MLP neurons of a small language model. Each row is named by its layer, matrix (gate and up: input weights; down: output weights) and neuron, and shows model dimensions 64-159. Each number is 128 + 24 x the weight over its row's rms, rounded and kept within 0 to 255. A neuron's up and down rows have the sign that makes its largest values positive.
A block is one neuron, or neurons of one layer that tend to fire together. After each block is what it responds to, as a language model described it from the Wikipedia text at the highest values.

L5.gate86 [151 133 133 125 171 114 129 188 141 147 133  77 120 155 132 124 135  89 143 187 135 101 132 142 105 137  96  88 100 166 158 140 104 162 133 162 156 141 150 125 134 157 170  67 115  93 131 102  90 143 183 124 120 127 133 179 122 161 149 124 108  97 120 151 152 151 151 104 137 127 123 165  97 145 139 121 120 139 152 109  83 102  97 113 157 111 127 119 106 152 192 125  91 119 128 115]
L5.up86 [112 112 129 134 126 107 165 166 166 144 119  84  99 144 110 111 114 126 179 125 111 103 110 138 119  75  89 102 129 107 135 136 122 131 123 149 147 136 153 117 139 159 163 159 140  82 112 102 115 139 134 122 128 124 155  86 108 190 105 102 130 135  81 127 127 111 154 124 127  80 114 131  91 144 111 136 128 124 152  89 109 151 111  98 150 112 139  94 167 125 167 150 124 116 132 111]
L5.down86 [147 111  77 150 156 174 112 152 141 129 141  95  80 150 136  97 133 100  87  93 138 124 136 140 103 134 102 139 127 148 143 118 109 116 116 141 137 107 125 115 127 138 140 127 122 121 130 122 139 137 125 176 113 117 112 130 168 137 187 128 149 111 145 179 120 136 119 117 162 132 117 115  91  89  70 133 106 166  66 139 116 107 128 138 120 103 154 118 146  86 148 149  98 108 135 118]
L5.gate185 [164 114 101 165 143 113 125 152 174 142 168 146 140 133 169 119 119 107 107 143 100 137 130 129 144 145 108 124 107 175 135 144 131 144 180 133 204  96 154 104 121 116 134 123 129 117 138 138 123 151 159 118 113 141 116 156 144 113 126 101 117 147 103 155 141 137 151 165 149 176 112 154 122 129 117 120 125 111 125 108  89 180 114 139 134  92 126 139 100 142 141 130 114 153 132 149]
L5.up185 [117 110 114 159 148 153 155 167 111 159 137 127 130 147  80 141 120 163  98 121 133  90 127 124 119  96 141 114 131 131 103 132 113 116 159 156  91 120  83 161 121  94 140 116 125 139 173  96 146 167 119 136 135 110 136 137  99  87 155 149 136 124 139 110 114 132 113 108 170 104 108 161 116  85 138 103 113 147 194 142 142 146 146 143  87 142 115 165 114 111 121 155 179 152 135 164]
L5.down185 [154  96 116 186 162 111 163 170 145 136 124 116 161 135 143 106 171 100 143 108  98 116 154 175 135 121 117 131  96  99 158 130 117 148 192 166 214 112 127 144 135 105 121 141 108 147 101  90 118  86 127 123 156 132 174 140 133 146 103 110  89 129 123 141 131 111 140 127 130 126 122 155 118 115 150  85 108 155 149 107 120 125 151 167 106 104 127 146 100 154 148  94 113 181 114 111]
L5.gate224 [161 118 103 144 132 170  84 133 130 115 160 106 149 101 144 114 184 127 159 147  90 117 171 100 112 123 102 140 152 127 131 123 101  99 162 119 160  60 141 152 157 101 152 128 138  84 118 106 118 120 108  76 100 102 120 136 112 144 148 102  80 121 120 134 142 144 125 160 148  90 124 120  91  98 141 115 145 112 153 144 131 150  92 133 104 125 140 130 126 140 131 138 106 186 154 162]
L5.up224 [133 126 131 155 130 126 106 141 105 124 129 149 128  62 115 146  91 120 153 112  90 124 153 167  83 127 144 134 158 125 145 146 146 109 135 118 163 101 125 120 137 126 114 125 172 118 144 157 163 126  97  99 112 181 152 122 170 128 165 105 133  96 111 130 163  93 114 139 130  77 135 127  84  96 110 165 128 132 132 121 190 166 156 128 113 147 105 111 130 122 147 125 124 123 128 138]
L5.down224 [116 119 130 112 139 162 140 138 133 126 157 139 113  95 161 167 144 116 156 135 131 168  97  80 125  89 162 131 159 110 140 128 105 170 127 132 122 117  96 111 109 143 102 125 125 115 113 154 131 106 124 136 114 123 119 116 153 190 109  96 142 145 155 126 118 126 116 115 119  86 123 154 155 112  87 136  90 143 138 140 154 100 168 146 113 203  96 135 175  94 104 139 102 131 119 183]
L5.gate233 [156 104 123 140 117 118  89 161 120 126 158 113 100  94 157 118 129 145 107 101 156 112 127 132 159 169 117 152 117 147 116 124 106  77 160 111 153 122 151 172  89 175 150  82 100 141 197 118 137 129 151 123 108 153 143 165  91 116 134 157  87 113 151 110 158 149 146 151 128  89 123 132 119  99  86 118 113 168 176 118 141 130 126 127 145 130 146 149 116 125 138 116 152 114 138 166]
L5.up233 [143 143 132 108 137 105 152 152 136 137 192 157 142  89  64 119 142 160  92 111 109 142 126 143  78 144 126 104 111 139 129 121  84 125 106 132 129 136 126 153 148 113 113 116 146  99 135 103 140 121 167 104 114 144 123 140 129 152 158 141 120 107 122 125 115  98 110 107 165 117 122  83 124 111 160 153 138 156 119  90 130 126 105 131 135 148 172 127 158  78 156 125 172 109 132 109]
L5.down233 [166 144 139 162 130 142 113 110  48 153 180  88 150 121 127 179 104 118 150 149 151 102 135 142 123 145  98 169 117 141 107 126 161 107 171 137 159 141  95 121 152 124 149 169  89 126 139 124 156 145 132 130 110 138  91 151 149 126 155 140  82 175 127 117 173 111 124 148 120 130 115 157 100 154 141  85 134 129 175 131  97 190 114 128 134 127 125 121 129 136 171  92 130 116 138 156]
Description: Section boundary markers. Blank-line breaks after infobox or table lists, and the first = of a following wiki heading such as ==Career== or = Ofakim =.

L5.gate2 [117 119 106 119 148 164 107 139 133 106 115  95 152 132 152 114 112  94 139 129 133 123 135 118 123 103 115 138 110 145 115  96  86 124 131 160 171 117 130  99 134 138 132 142 130 152 148  85 151 107 136 134 106 135 128 127 152 114 143 117 116 122 101 134 101 142 109 143 174 158 162 156 131 105 140  95 162 112 166 102 137 169 140 154  75 152 138 175 157 145 127 145 139 127 102  93]
L5.up2 [123 109  61 138 103 110 116 112  85 126 107 115 131  87 163  98 153 117 137 127 164 152 134 131 120 119  94 149 151 102  99 137 124 120 100  85 127  97 114 116 139 126 139 136 162 142 175 150 136 125 122  97 121 108  97 124 168 114 121 129 152 128 135 128  86 189 170 137 136 135 109 124 106 147 163 150 160 145 100 120 101  93  98  85 110 116 135 107 109 120  88 125 126 106 126 124]
L5.down2 [104 120 133 127 136 162 165 133 149 159 129 156 120 130 148 134 117 131 167 133 102 113 127 144 159 162 149 151  92 149 155 114 134 151 133  94 132 131 131 200 167 129 117  96 149 119 107 153 129 131 144 178 106 157 123 168 168 128 143 120 100 132 118 110 145 121 135 141  91 146  83 116 130 122 153 122  98 118  98 104 135 113 134 128 134 114  85 102 151 122  90 123  88 145 139  95]
L5.gate14 [110 141 133 131 160 122 120 145 128 142 116 137 108 122 135 131 106 141 121 117 119 133 147 126 107 112 134 124 130 126 158  90 100 134 161  95 134  86 121  84 116 106 126 114 149 149 135 103 121 160 131 128 102 133 104 128 124 132 181 166  98 115 117 120  89 142 104 109 128 127 139  87 134 157 172 137 127 126 119 107  86 129  93 163 132 158 115 109 118 131  98 107 147 161 142  77]
L5.up14 [186 144 143 115 150 147 155 100 197 117 120 125 142 135 132 135  95 133 142 108 114  92 120 141 114 123 126 131 108 104 150 157 102 117 125 130 127  81 119 132 118 108 138 145 173 134 143 136 101 157 147 123 149 140 110 157 138 116 158 103 101 130 178 110  95 117 117 127 164 157 142 118 131 105 149 120 132 109 112 109 150 122 138 117 122 148 140 131 136 102 117  97 131 147 160 114]
L5.down14 [140 115 132 135 107 122  96 100  95 155 115 110 138 155 136 128 122 114 184 165  83 147 131 131 157 112  95 107 163 130 115 169 143 183 111 119 114 148  85  94  81 113 112 120 140 129  99 133 121 105 131 118 132 126 131 111  83 141  91  71 136 155 116 146 119 121 134 149 119 138 142  67 131 155 135 115 140 122 123  81  69 144 111 164 154 138 156 170 138 194 130 124 123 151  94 104]
L5.gate25 [143 127 101  62 136 116 142 134 167 151 136  93 119 109 199 149 188 133 159 160 172 100 111 139 140 135 138 113 133 110 144 136 109  84 154  99 170  98 148 121 134 102 161 148 129 145 112 153 163 112 121 120 118  96 129 177 116 175 122 113 110 133 115 110 138 150  90 132 129 120 111 115  99 134 111 146 173 109 105 144 147 145  91  99 145 106 127 149 101 147 144 110  81 149 154 149]
L5.up25 [155 137 119 148 156 145 133 115 142 134 196 162 137 114 141 139 149 121 103 144 145 138  91 115 148 131 164 118 140 102 101 148 123 128 150 136 160 124 164 114 158  95 158 134 105 127 167 118 180 155 115 123 162 149  98 147 150 140  62 114  98 155 120 175 142 125 113 111 172  97 130 135 109  83 146 116 138 117 106 111 177 108 122 154  88 108 108 123 122 122 126 114 139 124  97 150]
L5.down25 [104 142 117 140 179 169  86  88 138 140 100 136 120 104 174 150 158 127  97 118  95 126  88  77 141 108 133 151 100 124 152 158 163 120 129 106 106 119 102 132 125 165 149 151 109 104 127 160 165 100 149 150 103 180 145 138 107 114 141 132 126  90 158  83 129 117 178 122 112 118 125 176 124 118 154 154 118 141 122 112 140 134 129 162 110 155 167 143 160 152 130 113  99  94 124 147]
L5.gate85 [143 152 140 135 195 151 124 182 149 107 116 108 116 106 150 123 130 120  96 159 130 155 113 134 132 100 112 131  89  92 127 123  92 103 152  65 173 148 152 118 110 137 155 137 164 119 125 103 144 153 143 105 116 125 123 135 162 119 148 122  89 167 129 121 101 143 112 164  95 129 136 115 105 108 200 151  88 132 147  95 116 156  84 147 103 120 130 138 144 183  90 115  99 174 143 150]
L5.up85 [127 120 167 139 159 131 176 157 130 136 123 116 170 123 116 153 136 133 108 147 108 140 126 166 103 105 152 145 168 116 109 106  81  89 147 125 148 111 166 103 118 127 125  85 112 108 119  78 127 143 110 123 165 118 108 167 125 136  78 141 151 144 147 142 119 122 104 143 133 117 133 131 146 128 143 161 118 153  96 106 168 103 161 160 144 118 137  94 136 185 132 110 105 149 116 162]
L5.down85 [142  97 124 124 146 162 151 157  95 135 137 118 107 138 108 139 119 122 138 167  88 121 169 133 113 104 154 129 173 152  54 148 135 110 143 126 112 104 115 126  82 157  89 139  92 122 177 140 137 135 106  91 134 124  86 155 143 119  75 120 126 140 175 139 136 152  98 149  84 117  92 148 129 123 128 107 126 129 115 149 140 108 152 163 111 128 104  95 172  96 159 155 147 147  71 174]
Description: Infobox structural punctuation. Parentheses, dashes, minus signs and separators in infobox-style and tabular data, mostly sports biographies: "Apps / (Gls)", "(born 1989)", "(age 42)", "−27".

L7.gate4 [154 124 140 135 128 144 110 143 114 117 115  90 117 133 211 119  83 148  82 131 167 119  79 150 129 106 154  93 145 132 134 140 146  89 168 163 170 131  97 142 141 100 153 100 100 127 125 127 123 109 154 127 132 124 126  94 138 114  90 117  52 118 153 148 138 126 128 123 145 130 163 146 126 144 119 125 148  91 143 148 103 133  96 120 125 138 163 113 110 169 126 141 128 100 154 119]
L7.up4 [116 137 144 120 122 127 116 176 132 117 159 160 154 110 144  85  82 116  86 124  92 135 131  94 106 114 179 121 108 140 156 149 143 117 135 136 149 149  65 131 126 115 134  92 110 131 142 128 126 109 144  87 125 116  80 137 182 159 130 111 107 116 140 146 107 146 119 145 119 142 115 169 138 126 130 134 168 104 137 168 137 124 123 106 152 136 195  94 116 160 129 122 145 147 153 131]
L7.down4 [137  70 179 109 121 140 122 142 163  57 120 159 158 133 147 150 110 119 162 170 129 132 163 182 118 132 103 176 135 129 130 180  99 102 110 110  83 132 113 144 117 114 108 100 144  98 109 130 149 140 132 118 139 158  84  97  94 169 142 134 132 134 146 125 146 119 155 120 113 134  92 125 129  94 131 118 149 100 130 142 153  89 144 103 149 115  84 126 140 104 151 107 132 108 144 105]
L7.gate15 [141 112  96 149 162  99 107 129 162  80 152 117 153 126 179 110 146 117 128 151 116  86 134  97 146 134 121 124 136 123 197 138 113 151 136 102 156 109 142 142 128 164 145 123 135 135 136  87 151 128 139 114 114 130 135 129 162 159 141  89  99 105 170 131  86 102 101 129 177 145  96  79 107 126 123 121 136 201  95  79 141 113 127 158 118 108 109 154 133 154 110 130 153 192 127 148]
L7.up15 [ 80 148 147 167 145 130 140 131 128  87 132 110 149 139 162 122  90  89 124 117 161 128 125 147 119  93 131 138 135 159 115 121 100 124 169 118 159  93 137 139 137 160 141  96 111 127  81 130  92  79 162 140 117 143  97 123 142 133 122 139  76 144 108 111 127 148 163 143 121 145 155 124 112 134 119 184 149 145 122 114 148 127  85 110 101 161 174 156 105 196 175 160 157 131 103 117]
L7.down15 [ 95 106 141 126 130 144 163 128 146 109 139 150 116 145 139 111 145 128 110 111 145  93 137 128 131 167 156 146 130 150 155 137 121 119 135 133 161  84 156 123  97 163 155  95  96 151 178 129 123 129 147 162  68 148 115 117 184  94 109 149 122 109 127 103 161 150 119 136 177 146 132  99 144 120  95 109 106 138 192 103 129 120 118 114 110 130 110 135 173 102 104 131 145  97 108  80]
L7.gate82 [115 171 135 145 134 114 146 141 134 117 125 138 124 128 123 119 138 136 137 126 119 128 124 157 121 118 154 124 124  96 141  87 103 118 172 110 134 127 158 108 104 123  83  77 161 114 153  73 131 148 147  94 144 138 127 137 125 140 143 123  87 107 153 131 133 123  98 130 140 115 125  80 118 117 118 126 149 136 152 104 138 127 116 142 148 147 127 154  58 138 126 119 109 105 143  70]
L7.up82 [112 109 143 141 110 131 110 117 113 151 138  88 131 130  87 159 136 152  72 141  89 167 112 146 141 114 108  88 163 123 164  99 131 129  82 105  95 139  84 116 136  99  80 144 132 120 132 140  83 165 130 142 159 122 109  98 171 132 124 116 133 113 150 133 101 159 100 128 133  93 116 120 147 135 147 168 151 158 118 154 148 153 124 160 159 108  76 143  91 133 145 124  87 160 146 155]
L7.down82 [116 159 167 106  96 105 125 135 129 135  77 152  97  89 143 105 126  85 158 135 104  70 160 120 124 111 127  96 146 116 151 136  94 115 140 124 100 142 138 156  97 164 145 125  88 124 174 133 156 149 154 133 116 135 115 124 152 136 112 140 173  97 100 104 131 131 130 113 125 180 131 133 112 173 135 129 105 128 152 158 125 116 156 192 134 123 138 138 115 129 129 134 121 120 121 145]
L7.gate90 [132  99 181  87 101 101 141 145 135 124 110 112 117  90 130  59 109 176 127 150 129 106 112 131 123 144 119 135 115  81  89 130 138 150 148 142 149 126 130 111  87 128 101  82 105 135  89 136 129 119 113 163 128 141 130  94 124 132 122 134 132 177 154 143 152 115 126 124 126 138 139 134 137 158  99 148 142 168 103 135 147 146 128 135 163 173 132  76 132 136 160 114 115 175 133 117]
L7.up90 [143 137 145  99  80 144 172 134 124 113 112  83 149 136 146 134 114 120 132 101 136 129 110 144 135 126 190 105 122 128 115 199 122 156 123 111 134 141  86 119 123 154 158  69 165 149 122 134 127 146 151  99 113 139 125 160 146 146 139 105  98 161 129 106 133 174 132 110 136  97 105 103 114 112 137 143 127 106 118 174 130 153 116 126 114 170 172 149 116 122 136 108 125 135 181 146]
L7.down90 [ 96 118 152 132 165 152 164 117 129 125 107 110 140 111 187  85  99 154 114 101  93 130 116 122 129 129 129 152 151 112  91 109 105 148 146 137 108 133 125 148  99  85 136 135 127 112 104 116 107 117 134  87 128 146 110 164  92 130 135 123 183 129 123 135 148 117 140 137 128 154  75 148 119  90 117 118 144 112 125 159 112 109 137 119 139 118 122  82 184 127 141 125 119 135 111  89]
Description: Structured numeric fields. The token continuing a number in structured data: the "2" of km^2 after density figures, month names after day numbers (16 March), commas in "April 28, 2015", stat digits.

L7.gate52 [126 132  88 132 132 149 148 141 128 137 123 175 146 120  89 129  81 133 129 117 115 120 125 122 146 121 139  96 146 156 134 134  92 161 122 126 154 130  78 125 140  99 153 149  88 103 109 106  85 147 156 145 177  71 112 175 123 110 159 187  98  93 160 101 154  96 145 131 135  76 113 118  83 108 107 140 132 164 110 151 131  77 100 105 139 154 117 114 113 105 133 114 116 149 137 119]
L7.up52 [149 148 120 176 130 117 131 129 119 122 104 147 148 124 158 141 101 149 103 102 100 132 170 135  97 167 139  81 100 146 133 118 142 153 115 136 128 161 165 163  75 116 100 155  76 142 133 134 155 152 143 143 158 108 163 166 139 122 141 124  99 112 114 157 112 107 107 101 149 128 111 115 126  94  99 139 116  94 118 142 100 123  80 105 141 113 143 175 139 150 112  87 146 130 134 124]
L7.down52 [ 94 112 121 111 154 119 115 138 109 117 123 104 142 110  88 110 107 155 121 103 148 106 102 115  99  87 157 158 144 121 138 162 122  85 163 149 126 144 144 139 116 142 158  87 149  91 163 148 150 108 122 107 100 113 138 122 136 177 152 106  95 140 130 126 151 137 134  81  96 119 121 111 145 130 105 160 174 102 102 139 137 122 166 136 173 173 150 145 157 106 167 123 108 122 126  95]
L7.gate127 [107  97 132 119 115 110 135 132 137 140  89 113  83 112 110 108 131  96 138 103 130 100 123 118 137 133 150 145 175 179 163 138 156 164 151 123 164 105 108 122 136 137 111 148  93 136 183 120  78 162 117 150 141  81 110 184 112 115 129  93 101 104 112 116 114 169  96 127 158 138 141 166 121 133 138 127 108 136 104 167 122 148 137 135 126 119 133  76 180 113 107 163  83  83 126 142]
L7.up127 [148  86 143 123 129 130 107 156 164 106 144 159 134 115 125 110 109 149 126 111 141  95 128 158 144 150 109 143 129 126 116  89 127 108 177  96 145 133 130 131  98  66 104 160 128 112 146 146 100 138 103 128 145 107 176 177 156  99 125 104 130  92 176 112 139 173 101 138 127  61 139 143 123 104 100 132 111 119 108 123 113 138  93 140 103 176  98 113 125 146 132  80 136  83 175 119]
L7.down127 [128 112 124 134 102  93 116  95 146 108 150  71 166 113  79 111 129 130 130 183 118 162 123  97 111 120 132 106  91 127 114 130 108 119  93 124  78 111 154 121 151 127 123  99 139 141 129 104 139 120 136 102 118 141  84  45 108 184 140 162 140 120 118 138 124 126 153 125 102 132 131 156 140 118 122 160 132 163 135 108 121 127 127 157 128 152  95 168 146 130 123  80 145 166 135 134]
L7.gate220 [124 148 123 147 180 106 119 117 113 133 180 145 102 150 143  65 156 121 111 107  92 128 123 167 113  92 146 148  99 126 144 151 163 128 147 150 171 114 125 148 120 173 131 137 102 144 128  92 131 139 126 148 141 106  88 128 142 120 120 121 113  89 109  92 139 113 114 100 141 129 104 117 153  86 110  90 110 152 103 107 117 184 144  93 114 118  95 132 133 116 137 138 102 100  79 105]
L7.up220 [154 114 129 131 104 129 105 101 129 110 160 148 125 151  72 140 130 158 121 136 141 111 150 126 122 139 104 131 130 153 156 152 161 161 140 132 130 114 164 120 117 107 145 140 157 161 144  97 153 139 166 123 111 123 124 146 124 139 121 157  96 216 151 140 134  91 163 143 153 103 149 102 156 105 138 126 124 118 111 131  96 113 117 176 147 154 118 142 156 162 125 156 142 157 134 130]
L7.down220 [ 93 100 134 148 100 136 111 135 170  97 110 109 174 136 132 162 153  83  93 153 101 131 132 131 111 168  80 102 133 167 100 145 125 122 185 162 139 137 115 162 154 135 145 135 133 108 114 137 152 101 108 133 139 136 147  94 109 140 159 134 127 153 112 144  96 174 157 128 153 115 140 158 131 106  87 109 114 148 116 106 136 109 172 150 114 147 127 153  94 197 114 148  99 150 147 145]
L7.gate243 [154 132 168 163 156 133 122 185 120 107 122  70 117 149  94 159  97 149 118 118 127 113 158 160 102 133  82 114 104 167  88 133  82 146 134 143 157 113 130 139 150 121  97 152 133 123 153 101  65 158 185 113 158 131 163 149 150 125  99 152 115 139 125 124 130 137 107 122 156 168 135  98 150  94 127 129  86 150 105 143 128 119 148 152 136 114 119 138 150 108  96 120 110 170 131 152]
L7.up243 [151 149  82 156 127 170 110 108 133 118 143 136 140 147  94 150 140 116  79 105 118 101 158 173 103 148 120  85  87 149 136  85 168 143 116 155 146 137  78 138 112  88  88 139 141 141 144 131 155 122 190 149 106 114 122 152 105 109 130 136 140 160  99 113 125 109 157  97 118 107 148  91 121  87 104 132 104 159 128 135  82  97 107  92  77 167 123 149 137 111 116 111 106 156  87 121]
L7.down243 [123 129  85 112 118 105 130 102 128 114 117 100 153 128 100 124 142 119 143 150 158 142  82 126 138  83 155 126 142 119 157 124 172 121 155 114 107 132 141  91 125 160 128 133 115  77  89 133 131  92  81 108 152 135 112 127  96 174 106  83  71 132 120 141  86 163 141 120  85 126 128 141 103 127 161 124 155 148 130 136 144 138 134 106 149 117 131 126 146 144 177 165 106 117 118 148]
Description: Wiki section-heading equals. The first = sign of a Wikipedia section heading at the start of a line after a blank line, e.g. ==Career==, ===2014===; weaker on sentence-final periods in plot summaries.

L2.gate76 [114 113 129 148 143 126 133 107 155 152 115  93 116 152 164 111 169  81 110 125 102 109 147 121 136 143 178 140  81 135 112 142 150 174 127 142 133 103 118 107 135 142 126 131 122 112  98 119 129 128  93 143 125  91 116 147 164 144 166 117 156 150 139 103 162 137 120  87 136 145 124 135  91 151 125 117 135 144 153  87 139  75  70 123 151 135 102  40 114 164 148 138 139  95 141 177]
L2.up76 [137 118  97 132 142 141 135 152 134 153 123 121 184 131 124 133 118 126 137 118 110 151 111  85 129 134 106  99 112  94 164 116 152 143 135 138 102  89 112  71 207 124 115 133 117 115  86 158 129 140 118 141 110 125 154 166 124 139 129 112  98 113 146 142 106 126 151 137 101 107 172 137 104 104 103 175 177 125 123 111 100 101 142 146 138  96 130 120  70 128 126  71 140  88 112  90]
L2.down76 [147 158 113 119 132 136 146 187 131 170 135 140 152 150  91 130 164 120 149 123 113 141 113  68 148 141 172  88 128 111  94 148 147 146 133  98 133  84 137 105 132 103 121 137 103 113 114 138 164 168 157 141 130 138 144 141 136 143 179 120 134 146 113 133 162 152 141  93 142 143 149 178  97 122  86 143 167 123 149 123 121 102  72 100 148 103  84  95 124 137 130 148 147 111 123 117]
Description: Sentence-ending periods and than. Mostly fires on periods closing narrative sentences, often before a paragraph break; strongest on than after rather or comparatives (rather than, smaller stick than).

L2.gate109 [162 126 125 105 110 135 126 188 139 164 108 145 142 138 182 152 125 174 146 135 113 111 148 134 121 114 122 102 107 127 104 110 126 179 156  78 158 132 118 112 157 118 166 193 122 164  95 170 171 135 103 130 154 165 169 153 158 131 138 122  97 169  82 160 139 161 136 122 132 127 152 163 103 108 165 139 158 147 106 141 115 141 120 146 116 112 135 122 113 159 160 151 109 126  97 136]
L2.up109 [119 146 120 100 139 125 119 120 128 146  78 112 156 114 144 109 143 112 127 153 109 160 138 128 110 128 121 121 158  91 123  89 137  55 105 152 123 120 122 127 121  96 120  80 137  92 132  99  96 168 166 133  82 134  90  90  80 147 120 171 145 120 157 144 149 108 137 128 110 142 102  65 144 143 106 136 126 122  81 130 153 122 152 156 167 128 127 178  94 123 129 141 146 125 178  90]
L2.down109 [109 121 114 104 163 139 148  87 123 135  97 149 106 119  72  81 146  94 138 154 139 156 143  94 126 147 109 126 156 127 127 112 124  55 116 161 116 154 141 124 114 137 123 112 123 111 124 122 102 166 157 167  69 106  98  92 100 141  86 150 137 118 170 134 164 132 124 120 116 146 120 114 147 136  71 125 116 118 135 114 130 126 101 152 156 147 131 145  79 125 124 120 111 136 147  79]
Description: Structured data values. Numbers and name-starts in infoboxes, tables and coordinates, such as 35 in coordinates, 24 in vote tables, and Miami or Lewis; occasionally reporting verbs like reported or stated.